Part of a small language model's weights.
Architecture: LayerNorm before each block, learned positions, biases, tied embeddings, capped logits.
MLP neurons of a small language model. Each row is named by its layer, matrix (down: output weights) and neuron, and shows model dimensions 160-255. Each number is 128 + 24 x the weight over its row's rms, rounded and kept within 0 to 255. Numbers have three digits each.
A block is one neuron, or neurons of one layer that tend to fire together. After each block is what it responds to, as a language model described it from the Wikipedia text at the highest values.

L2.down84:102132113123127167125127147113113115128134112096105144153109118119091155151107133148123161149099149146099141120086138181066186163143105149090146125133141150118105096098151096110132161169108133116095165118132149088156185129115100121148113137143112185103176155144110153130108124159129117163
L2.down99:114132119136114070091135118118161131133127110147172142135113127133131107127099148130080173096103143159130193127169114065112128162145149135102105109129174122153160150140093112170147101133161151151088147142095089098104112156153121164129155106145139098129186121139121142125124181131165085115
L2.down100:129116100119122075134108118153148115101143130098097151061108082134139169100130093071099184144135149157134127129156077158082166122152181133136127133094126119148124126153164114144100130139142158122122093175125104159098113048128110168175093126142143154153139177103128116159145142140171143123
L2.down239:115109077164093095113126095142106123089132152120152147073114116114136177100112109149130133123108139141097121121146134141082135181091143142107178107111145102167132137110126139134145149123137114137120128102124131136114064097083147120105154156156116115178094166120149123105131100174149078152
L2.down293:154091093163126093130139165135115162162139105123114172141094119150124159117108103139171156106147160134149144121146181172120140096088157095125133123077165128141115066155173126130139163083130121150075135104096123133130129147141137130111120141141103136109169147112136114090176094146130133119
L2.down315:117106142136124144168131138176121118098139141111164121098110130132145124124096118125121167139124091118156090105124104160107125106142158125165144156117109175120096153115102125109118146135143132135113100142129128151132124115124124157136115136134157145135126147114130132109128140156111114116
L2.down396:146142101093103155125097131143144119123100081123159122139114101126158169177109130134136141087145130089127128149120145154086138166142184135124134123127138152185127106098149147119141135106156131113082115113095145131152158096138106145099142112120122111120181145129083104127110142115097129149
L2.down709:159153142125112077154106142136076155106135127137119133111095135107129149123132138106125162137183134160144101095113128131118133111159158121165117113115172129077103118119143147125104120112137075146082111134145075147096126111113144118153137098145131100137156122121136186131151107108119167130
L2.down762:106133092117105140173099119137150122128123120127144124135116113134130152147109134131144131087155097134135158114094115153159077100117120105083110147120118117120153092099173150111137118138125126095107138097107096142135146135111123179134077102135135164126108137151119142157159144156142115152
L2.down877:112120118148149112088113139125105163125136118143117119096133094153121116134135130096122175119155134097135091119130147111111119138134144097138141133159121119113168139107097159136118125125149096124133117110100111129162101144134143114174151148115116161121141151104108084056090098116128128111
L2.down908:088105119115102124096176152138134124121092114105139095109114113114121148156087114153135174167116160128112084124116134160120126139137159123109107117094169131149125117110116164112152089139160123109114097135121122150104173151187149116126122133104100165146127106079141158085141124119094112132
L2.down993:130106143116086089151104164180109112115143124117169112148113101179105161126091128096096133114091103147148101128131113183094162091113126118147093118146114165140134107115124182117120163169130163142137100128105140134137099124095124140132130126132122117116171156145117162114120132156140157140
L2.down1213:091108134152128129148086161123118121131126121130113124104091130124127142133080127098148127129117141149113164141115144100125158085166165146100131156147116171119121172097116125102120137081132088141130161125142117109110110130103135123155108164094094154178154135133141110118158093125111123132
L2.down1233:085130119126139099114110130124131158142105111135086085176131127063120132164144109110174164099128163130205143128131141163149117123142117124163161086112139138152140119171150155097142177082105128137092084112111100155130151132186135136129097166139144105125120158106103116093122111107163135155
L2.down1291:121108086183132088139152172125109142095119148114132097113068108116116135129159093081102184139128151089175121145134091109119152111128151121124173078133136127172123103126120160111117096190141192131114109105098114147139140117144170142137124169155119157144128120112105102101161140116133103139
L2.down1329:092137147089136174113080144125149135132105147137096133117108121151134159159128150133141201183127156129137137102123141101114069135165108101150114097110119145150151168159140153139133119114133117184137095146109162136104151122111138133161106110117132110133128117122115114110114093159109108142
Description: Time-reference nouns

L2.down16:142135118073139093113141145109123127128116161130092116098110122147118165120119103119112150134106157109128136114147124109108137146132141104151109128169124148134113070108120142064141123146168191114085099146139114083124148135147151151170104122109106183111154189146123094132134141169127152133
L2.down157:126142170131111085144114100150106110124141142161164121084114134113136127150130132132155129103112135165158130116087151081087141140116175121162105114116075119092093163126129140115134130133110147122123128140103142129173168138128135143149137126091086132090117124124179137142109093152094132119
L2.down329:153107154122168125100099144114125152130146060177125134173177105080130117133113120141137164132117132105152126126086128086114144173086139121110148120108127120136113128124143085148105129154139104140152112124138118078115141155174139127189121121130121126122170108102090115088080103128130126130
L2.down442:147117117142124118113139171158121142146143127171097134096113100108135123105109120119117144123136154153149157132096120124132111140159137092124144084153127098121126122179151127156143178122151170123158145146154146104135134135141148183171122143105135124165153088135149132154082144169175118114
L2.down535:134107077088155095120142112141155140116122124119130137093150129144089116155111090101122169118121081127088158132141081158117134113118128152111110110047099133095108111159136091127130115140111138145112111122130137127109157141081134153154130121090120172158133134135123135133141150099138109074
L2.down646:141100138154131110134111119138110134139109115133164157136081108107126121098126149121143132146117164131123097154130139120140156136100116113115108136192134122110094144123135111159085131137118107095088126165143125169111113111140140138133126087117162110118147134114126131124133099136149147125
L2.down700:113112115168128138160165145167093110084141155131147104125128102159154114092128127126127200125102092110121112125145109153094106106131115128100140117180094124131120087127099132103141130115126133139093114162127105114145095144124130142143122124161148124101134100124141126148144181116126166149
L2.down809:103106147189158100147108115150083148098112190134066102141119107122096122138114124142131181129176163134101155151157153104127098136144120128098104101118141110146125178137141139119129127074134119129069090146179097146084113116117121153129119087088130125157101147095113130143156161113130140142
L2.down838:125127142136072090121128127127161147131121154133139123116136156174133078105099082132162164061157124113112116118150089122113116145099108053121085129162103104163133096128137142152108114119149108168102099134121159099124191141136144151155129137117128143109107127122083104135128128144193131116
L2.down843:098082122174126119152095143124082137120097122140088165142114126116121151115117147123107158106092145126117088079108125156115138142155128087166125106112133111161100163157112146145156150122155174134119108134128084134165139145131176136137099126128111186137108148133124136095152161121145115098
L2.down899:136139124123160137147136108103138112118131144154119143146108125131127120101110141117173171133122134140142128106141116117130111141111072137111137121127162182122125145159152103113107101139118163136100102129170110105120141106158088158110174091114138150183127169111100136142147167101124164132
L2.down987:099144122157100121155146128094064088106148144100067154116128098107141191136102145148158145156133143109162153105144075114132143141123122120122138100103109169174113166151118188197103101123124139101103169140141143168144133092152149165099145121111125166124112194135078121168146140095130105141
L2.down1139:127138119133141101125137106097093176102164150169097105142146126132112132101131149124111154137119121116095123095097099125152093123141126105163103134141125138104068104124149129140133077165118160151099132115084129118089115138122149159146153132111112154145140152107100107116098070153112108142
L2.down1266:125145138142117183142128104150154153132099098115108109095115136136149145139086143119120171095100112078102134153120122129104120117131134142115130111131077130107167132142134143092130117118113138130134184128157111158141156150075115146093101172149156103103132188120135124109123163111129187110
L2.down1281:117133074114092127098155156108138132120094141120092142115110155157135122113099113133114174127126142125125170109154097184100121175148114118126112163136084160119128118147132151132098138165164157115131142158168128125092140130122147158124147098122115135106141095108137140177108146148173146119
L2.down1532:134148125129134142163152134121124101116138151131113126122157127128153134099120120137095193067123148077134157107133134142120106150164116094112130169142108142127142166161136173114173125128135182118124106120096090106142137112137099112174140090144066132133172138096152160139112070094138115098
Description: Word-initial fragment tokens

L4.down492:133129154145151138109154147124111108121128172102112142101104127136096139141064125119168159172122184083159179124134143079141128121135166111113138126145146157125180127179143094084132145117148094136071148117144140097124118120127092153168148117129146157096126106126146121153142143137109141124
Description: Word-initial fragment tokens

L2.down98:148122130111108150131186126131129092082147096161161084124114138132114100150122122149140149126112118113104132132123118116116145095170104144082112120110137133134145139121143157164114114091114156150096112162092093111147146136133137159108165092166125142154174131101148126118112147102130124121
L2.down306:076114146133140149137110162128134103126151145118125163080137122138135133150123141128084133140172136104164101146175161118169125093129096136136119119118142118163114139138118175130152115132116115092107105086174158126102139113160126132139184138113133120164127122098091159143146170112126087154
L2.down435:135122152110110141152165123139178148164147165176142134100115118144131118104160143096106157172140101141117087130134126092150097112140155125138130096106102125150134108126126131129101131100130138113154143117163117133108089133110168135129162144150125134130121117136132094145136160131157148103
L2.down500:137113101182124153102128176133178173132139161169087094120096116102117110140096123142098181110171123122158140146155085118135104140150117102155092121101093148112136090126111091098127118131148131151128100118146128098069129115186127154112102145161110136103146178150077101091147167113187156139
L2.down562:137138124110182136150105202152143152128105116126135122152139139137108145151161113188108138149146145112108097145129153162128118107106146125079089131072129122146139111116119171148141116132135114152170099116091122093141155143085126162116174124129143174141141123127112136114132138125136149109
L2.down611:141147098153138093077176138126135120122152121123171114132092124122140103139123096142167166118113121122161147132087128119123124150116153112102089121107114175117102110136105117075109146093126126162152109107086145183126124139140130101142095114151152136122126107135121129117126137117118104127
L2.down627:116124135092168076113138111104120110139110147149121126158125156189134116113127097153129174104134132128117114160151136108150082136139188081107097154113181110136094170142152115109126113121124119141146126156136148135084138134109167144162147165138153137161113167128087131083145105142123134141
L2.down674:081138117151158112108142076144124101165105154078137098126118115105087104150100118073125150187131144112143130136132074141152147151119123128099132122126156122096119136128116109109081151135166136158122160113153112137125155113136110112090144149168135149104137147113109177157150127111110152118
L2.down712:127110163110137140135112183135140098138117106150100105129100112155090145170100133143131135145148126085157114143078166164137093144115159129087099149111117092127125111136147143159104071149129150090155080112155103094117108135103109171151167096125099145144139107156128130094123137094123095119
L2.down1008:117137155148142147136129138110161171090119127145124151124112136113108151124151112112119154135073108131138114107179115129118164142151186102138144131081118127136101161140129163146135104119150150124108167109102153140089132118134149157141114163134140145141172162132093141149163141122122108129
L2.down1069:128135117149165086141164102102096144124130166149159106097112118133117124133120141148153112178130130164108096135112134127130147098120122121116142145075156134166131147130127164156180143094135107096126129123095124126097116143128156130166131105147060136090129134133149139110157109150101123120
L2.down1078:109096127140113102122139131130085129150144106134159094104088101099133149139108131137130160154139125127172165131097125137130111117149125155082115106113098129122127158148122073139126142105115166135118098091109166155164123134137120135129124115145130141093179092089126153134126185084106130130
L2.down1109:079171134160122129108171116111134140121100108095106134125136129157129153125119128087147144148099148121118187114065125144142077127158148137154111140130158139094165131139132076133087164148139141150127123113137126149131137121140130175106167132111133126125153095126142101160147137089130145121
L2.down1389:084131066152126141168091062157160118128104110157163175115121099165143132115123100135079163135146165142127130118126146147136163142149092111152168102093114104127115153097138122206164100109114085172125090095123132126157112130153088132153146139140122113138150111077129129131119160083102173170
L2.down1493:141176146149128101094138137104148180152133122178143125119134143094099112128164146115130191124113104134148149140116086104112172101113124155157145143116129140126133113123104154124123127059154179130145142137134117184119158145119123153134134099120077100075154116119070143138157073144160131134
L2.down1508:080158176087093083113149128142139139148119121144137074129153132161133137135148127112131145179130100100085116150072143138099090088140130136165111126105160112115141100144148117105064133098115084080115153143074117163135127113163088160129109156117121099112128161137130094125148157106122133134
Description: Sports career verbs

L4.down344:128106104084096096151156111130094152125118108105050149161145192118097156141150126122129090120111152114138134096136134169101132129101108110140115135121070103138117093086106102143096157121128139166149158116139166122085151152136155090122138106093141109160122166156162109152108140156156169127
Description: Table cell separators

L4.down314:117112115114141070133109134134118113126144138134102173123145136102123122094122146136158106077124118122126098151143135087108186110143146115132148158130137160153143119134109110203162135103146112149133151125095144114111180152147147146149144127131101139122122152158116137103114126157101136132
Description: Achievement and activity verbs

L4.down649:115094123107088113165149115145139134113119094136149170122123074080161125082116145145128130113115144116131118109166133118152120136115176124130125122144148137119126164146120173103122117089148136140101128128118093156145107102138142164140156118133158124111131115116108176095111157125101081140
Description: Access, flow and similar nouns

L9.down83:149106131102158095126104120114087104105153150108121127170115116121131111140115119091086126114101172135198120129100163076101146154113142098155138140114140160173134116148151160116151150156116135113112127185113113147167091137149084128124154134129107128073130127139083129108153157138121158114
L9.down755:136138121134162106153100116102123126112159149147144118086106167154109096135111140090132167118141144060125146134144133132110131111152094118107057137120128166141119119129123098132115102080112122101076115148143116162139162129109139148145136111108127159118125121154120132128118130181125137152
L9.down1088:164141117123115107108130124146125125113173109104109123135117155148139132073121156119167160128127138106125147091142128144107117104110142136091153132118133152148133090155108145128118046146150116103099105143148144137123076159146152181105148106163156126105127167165151124174085143113118124114
L9.down1296:162176125137172112137113179133113153108129157131098131164101113100143119107128107152141181190122092092152128142168152163124103092162148076119144132106147175146155135103158098120134121137142176074147139112144106110124171136154142178116122091137129120153141127162109109186119126109105120129
Description: Mid-word fragment tokens

L2.down235:110113128115140089095067071089168139100138113124128128145129149104125127141135159109131199130107160109121143121099129145119163100129146152133141122117106129146123134133116093129136098100137136141120101119072115152128097129134139124137084108102136120156144097152118121111130177104126139104
L2.down538:144103163158111155131119131121169130134108099129125160126132114130104152094095134128096163151131136156140060090115117120142139135106152130128117106158105088148153135150121115141154138134150137157132146111147162169138131115101132146066155117119145124156128123159170138114146131111141112116
L2.down541:107110145159106144130165115160142133103099127089152112123121137092102133134121122119112163128145163118139111133111113099163130088118158134140103155155144095150132134171133165126110130119146114153078098144102157190133123136104172138125081159123118099158157147155206119133153117095126113133
L2.down543:127166099104072115129064110136106127145104125128132096109096140125114170103126115133089193116124119086129151151088092151143141117140112096153097135103103153109119102145128156129128129100131152132100111127113124119137135112099115137104118093115122130134121125120121133071162149109102146151
L2.down624:127150079102163105147139091176102165104139133167118141120143103092095177109116094116041142124149129133130144109130099151161140114144100114166131126162116110081102123143133155112083146124111145130090145115138133156116138122150105133105112115101107125110183110132111131109148099161119131099
L2.down673:116141135118112127123098128103107138118167119111153109118120117061123098105167122124109126164103108145136140138132107126142175136100096159175130154129097101139148086171154127094141141121134153125130132139115132131103137131130146141149082110155081112103096131162111130091107138204069108114
L2.down728:120145153109091130139112163115129094128128120146132081120106129177136149142118132117133178144150123106113156150178125111139109146139139128095082155122159123131125131163110165114063156109131133109107133112188133158165144131150095127153132147154139124143147149154133136122132151134137134114
L2.down769:136123131141114141143135137151147119124119143114143143147127128087098163128101153129131159129164181120118139146092151136091165149111149130130167144142171126112159116149174172118147100129132148139100082138102110154152120134132158156118135149113120117148131119099127086125147140119104111116
L2.down885:113124061177136137145153125157105145127154118163097089136146136146151152136088159146162151115111121123135135085166126165137128141145152117131125137141103118116132154129113191080136169118110151131139126153117151151112125156150154135158136120116135123139141127125160155142129131094062140120
L2.down998:141110124107162149132122103130105138144096116119093100161110068076123168126134084150139084114151135162098117133142133123172198137123092125127121115149161112144146103128145139164091140138139128161099121178176144153105155121161156173081103100096133117117139143119108066102097104188113103097
L2.down1011:148141149134148089179104161113178119165126093119145130154149108113095154168157104158169127122168107153153128161129137177148119140107155134119097104161115084114132093113146137072068138117153120102079131144117158110161102133113093157098133126124144133136130084151098103131138122113089107101
L2.down1044:153160132143109109128136147136148179156141118110148148127127145123125134102116102133138148129166115113162104118094118121118108113106140148148159147093081082107170131145141133130082114092176117127121122134159149133156094115093127129071141127119122087090140131134072116119153096083109127127
L2.down1138:121180149121131124171110152159158141105128135131098116122126076078085125143133099125151166118159131175150123095154129151168145091122163162121101119114085116114138123128114133129116111103144121096113096107125119157154109106120120145095108124137151096119135121099133122145163111097104128126
L2.down1231:152091162156154141143115112144135116069134129093134156117095123124102161121171130118118133154140148169127086104167143127121154088108136132147137152095135125099119090127120115122085148099099067181085135104107124168122144140128117141123076157144112106132113101097117169141146118130062143119
L2.down1232:129162095094088143128137109119126143093123111131119155120127125153105128175145163165140178144119106136128122127109123157139171113126132130087143143099159151100128130131127157162087119119159103104101134136104128116185120120127100134118124113116145123167164104164117155110188146133123131143
L2.down1251:124143131161122137156098121143133141137107130144086098167133119116125122123080177152151168150131139094122205111087093148100140135139122075117171120104139102131124128135124149144123095145132134130166148107088131114171103132141134140127138099126099179106137136124149143097154151120144122110
Description: Sales, costs and awards

L9.down700:117048123087099113149130135177111163092153098113140157166122079144092155090149127142093118128146103135150138119097123088106078104167139181133118120097134145109114118094135143155105153129097107141143137119109109090125121109115108121121131109149162121157158090143122155134116157113170127147
L9.down806:114127120099109104143113106109173138132148125122131118139078102095112106130137160104137093157127164145149149108114101128116158123173099159116144163089117113124125113147095117148176102154114142113177095114105131126151145118118122193136173153138145127113093143120123108187106091143144137135
L9.down1001:141131129127125121111138134149138109113119122141086144108099130098149149137111125075139119131129125117111141150097125103152132079135114133097091127114115131120099145177143112089085103140117119159128115093101082089083134124142132188115140122171130130125090157169137132155095140099144084119
L9.down1487:158118105073128136166144134147098120114116134133093165133123134122150113096140145088163168112078182120132135111166149110141097108130121141151136171167088138174124140130152173126104146127117134140092151127129140156143149122135150140162163124120119120145171118123108130133103134111173149138
Description: Abstract head nouns

L9.down28:101098119105138103156162096135112138156128143119158094151119144109112104093137164124143052113151132123110117138094103128104134110127130164136189115106097119127101128145118118134153124143145120091149161157132111111120106163095142037095125134071154135124116143172118121112170107077117137116
L9.down606:140147108114129126102106120152094145103093102091128089168134124141130129110120123182121034115112129136149139130135128119121164129108131137140122123111111114116118083163123110153132150145116157136098133129113160149121084127115143089091128137097123131103142141160116119158144135139153138136
L9.down669:135086122117150133098124126165136117113121080118130098146133141137129126114105131178139045112113101137127172143126146128077132129149138129148121128134106129100108140145125101141148112136154135159111125111132140139106156107131141052089106171113148124133144144125168127131109134124163105114
L9.down1211:161114116113144128130110153137101145101100131145122093131140125156121128130160115149114014106150107165107134175124112129129129114141132127138126162137124133134112152127129103131132144154109131126156124136129130149130135107119141000115094125143102154136124124142154147156100160129144116127
Description: Paragraph-ending line breaks

L4.down910:108135154135145133111123108115147134113130128066113132105131113140134156127150088108148170136135141162113125142128129125130105107129079129144114129085159120117132122153121100081167119167137095165127119112107113159143132146115153191101147119078121141143133109085187153122098133128125123128
Description: Word-initial consonant fragments

L2.down93:125141138190138114117138119124130132108117131114135115075105146141127092174107103150089179128145102116124108118125092123140091140126136118135118124142180138119135130143150138117096113137133084125084113119103096115139154134128141169154156130152120101112146138149065108152128106133124111155
L2.down166:158102141123115128122069150119159150097160136096129118110124093132111145103153177137108149114120118156126123162149161153118189114131084110100101118126145182136075150125126156123164116172122134112072118123142122139126137147138122128099166144156150187125073111137160151159125170117134103169
L2.down224:174106112142150137107097150171154113123137147096126189105150135095130168131123128153112162150125141130134115122136069133091152147116141134159116106100191122168139111149103149125130120091120122105129099138144132125109059130114099148180142124124114144125152117144113118117171154102143107093
L2.down260:130123135165134163115117094108137082098126129117151154137144126138155145162064195141123184150100104129153111126097115119137096138133137158149189120138118120109112156129121132136181141149166086161163110122103077143125140123108132137150143105148114138122178137120129104121107152172125122094
L2.down429:113089142150154120112146117160122114100111153100144200100103091107136166114107097127158190086146155163157105073106085124111150103115090108155121147130180145108143160149072162115131111109083152147121099090136101147178119112148141139116104081142122150137123119119149139092130162105127126119
L2.down557:127153129098121132180111127121149119159112137125093138095145143144141118105139106101110169104106085066174163150128128097105122101157156109103138125128090080119101121109135116131126156132107160146144089159073175148103123137139147127168158111119117134118159139125140089121197165113142147103
L2.down788:130130155155163114107153135105132122139134116101097089136117104177124118107097158126152194133074136131128166129110113131116111125140172097139180084128150097125139138151126115133167074186126148103087089115119126099161103111099131167139162104137123120103126124175085128101108089138129106118
L2.down874:117128106107194147104131141115131144150055110134125147100085118093121151147117125129142187140131124130110092152118113138115104123174154102114124112141117133144103114151137077143114109123123116102103125117125124132148131127093110101117144135153166124084176094140112098106133166135127133149
L2.down1003:115100119124157134126127116137159137136140171092125169128109131095104159133125136144154164159104099116127119120155102123143163107103134171088147165136166130112089179156093145127101102140116119111102105129123153098114134122126149193124085107123170121160129125135115117119146155146138119121
L2.down1057:167121144157172116136133127073137109104122143151148142098123147162099117163149132130120137113109141126123093103120106179155139115112096098138168118107147131124110125120131152112112061139162137154097135137101139140160102126167087148168156112141116158108147128144113123138157177086161086127
L2.down1100:140093152183093139155114142121135141067092119167131113104167106116103140155108127110100174149144141086115150125137141089120143146116093114115147091125153132169086106128095126106174113130095143139141145138189161113096147131120141194129132155125154158116155089108147122143121133109167121075
L2.down1123:109196111136156140147169129145132155112144158127121116132103147104123130059106121110174178122149178149139107125089080144120118119135152137096140155144151158117136110133121128097119121164160157119143132131108105140110109110173111133121108109095118129106115121116135141113140167139109115148
L2.down1149:135136181133120123075081111129136134118131127076126160083132150117103110104127149147128182120135096162059075101114119161116074137150131176130099143103137114155097157122118157136106103142155136142132116144122121124138110136109124172124134092105121123134134151084130138125156194122117107137
L2.down1220:133154110171125108135100096111182138112116141134080123108142164128144080108123113133153158152156154127139149160105134138111118148154145139144123173121167130105097127132129122128146094146143103138127093117124109147146133120125130134138162148149117088111189184104136136130140093137108132129
L2.down1277:095124127136104084103132097122167153099111154154130151158135148152138164121120143150182169111123144129136126136108120138114116083146120093101152130135122155131097120119123151169142097129144164150153127133184113132121124105138136143134082111113115123142167142134163117090139185156146101130
L2.down1305:164131138160106108127098112140098073143112124149162142117127106117143139085107113157187125143140147130148163136082120105145121138116128101121172102131132123118148104129091125162103157161122117141109125099134107156165132153120119137129089153092111111078102116105155112083092096140114136171
Description: Consonant-cluster word starts

L9.down442:120178136129155125123112130155101132093092114117137121158163156123158092125161113085173081168118141127110089145131133115122113104157105139171137113146104138128141077164139131118118125127114127113123091081118111120081166102122158158129112130134128098087124128134134128144092149125088153141
L9.down577:108117118136136107114151115133119108124131135096135096181175160154129102125128135092094114115123166123126149132083147115161085140125096122102125139131137154124112142145062136165135103118115105111136116126150068115127122155138099147125122084182158131108148146125118093148152104142128138101
L9.down1176:104129146155140126120127115154155145108105123135126115128160128130164095148134145142129154137141101095175138108123129122149146106112158125106130126138152146083144178116100155127058094133111162092149139145122125161096153152129153207087099119159164105095141127112157126203130114140124137156
L9.down1194:150164138128104141122101142171099113135161163134085132145166103085111106121120149136145134155164096113132126125155139126140104140137124134153099108142107133153109099123145125141114162085160107155115137114116112139092167095168137121147123127068157123134166134157132101104081142121142121120
Description: Sports career narration

L9.down121:115073176147117136155140113127113128091116139177111132127123136149119145106117087080127109094127101121117098118133106116159116109145114093133118158120102068115113122147108167098160178149140143112123132125108095149096136153120158091129154126128129133118142124146159112102097116154097093145
L9.down189:094143118154109110103111116076138143123122098175120109057114120179080111114139130123136151127160131107111160152160125125142128105158109140141073147148158131112121124098099125136093113113133112115088099143139105148097115148144106148105174114138125159097115143145118123163119114124143090149
L9.down228:111099157135081085111103105175133098123118127092108117143156115147126127128121133125102098132125070142112162108130133143108145132074133134172091126153128126166134170139134123134127119133147140111099110155163105081115084118130132123138122105155128184119167149138159140158119111172122145137
L9.down790:103125140169120129122141119159128140098132146157136165081135138103101118125145114137139096164126081107163165149106112122142084146154117083115134120144120108149116146140136143117151100153107119128109143157118071123124142181122178135153130098107171133148123085140105116151156180107126131139
Description: Mid-word fragments

L4.down1178:126140161146138153139107120129148144139099121111119104121129146155125122115150118110137163148135135156154134119111114118094125141133139105113140113072147166130144115109143138146136110142128155155112115118122123152138125133096159153164159127101142136125116143185117122118159114140127113143
Description: Time as a noun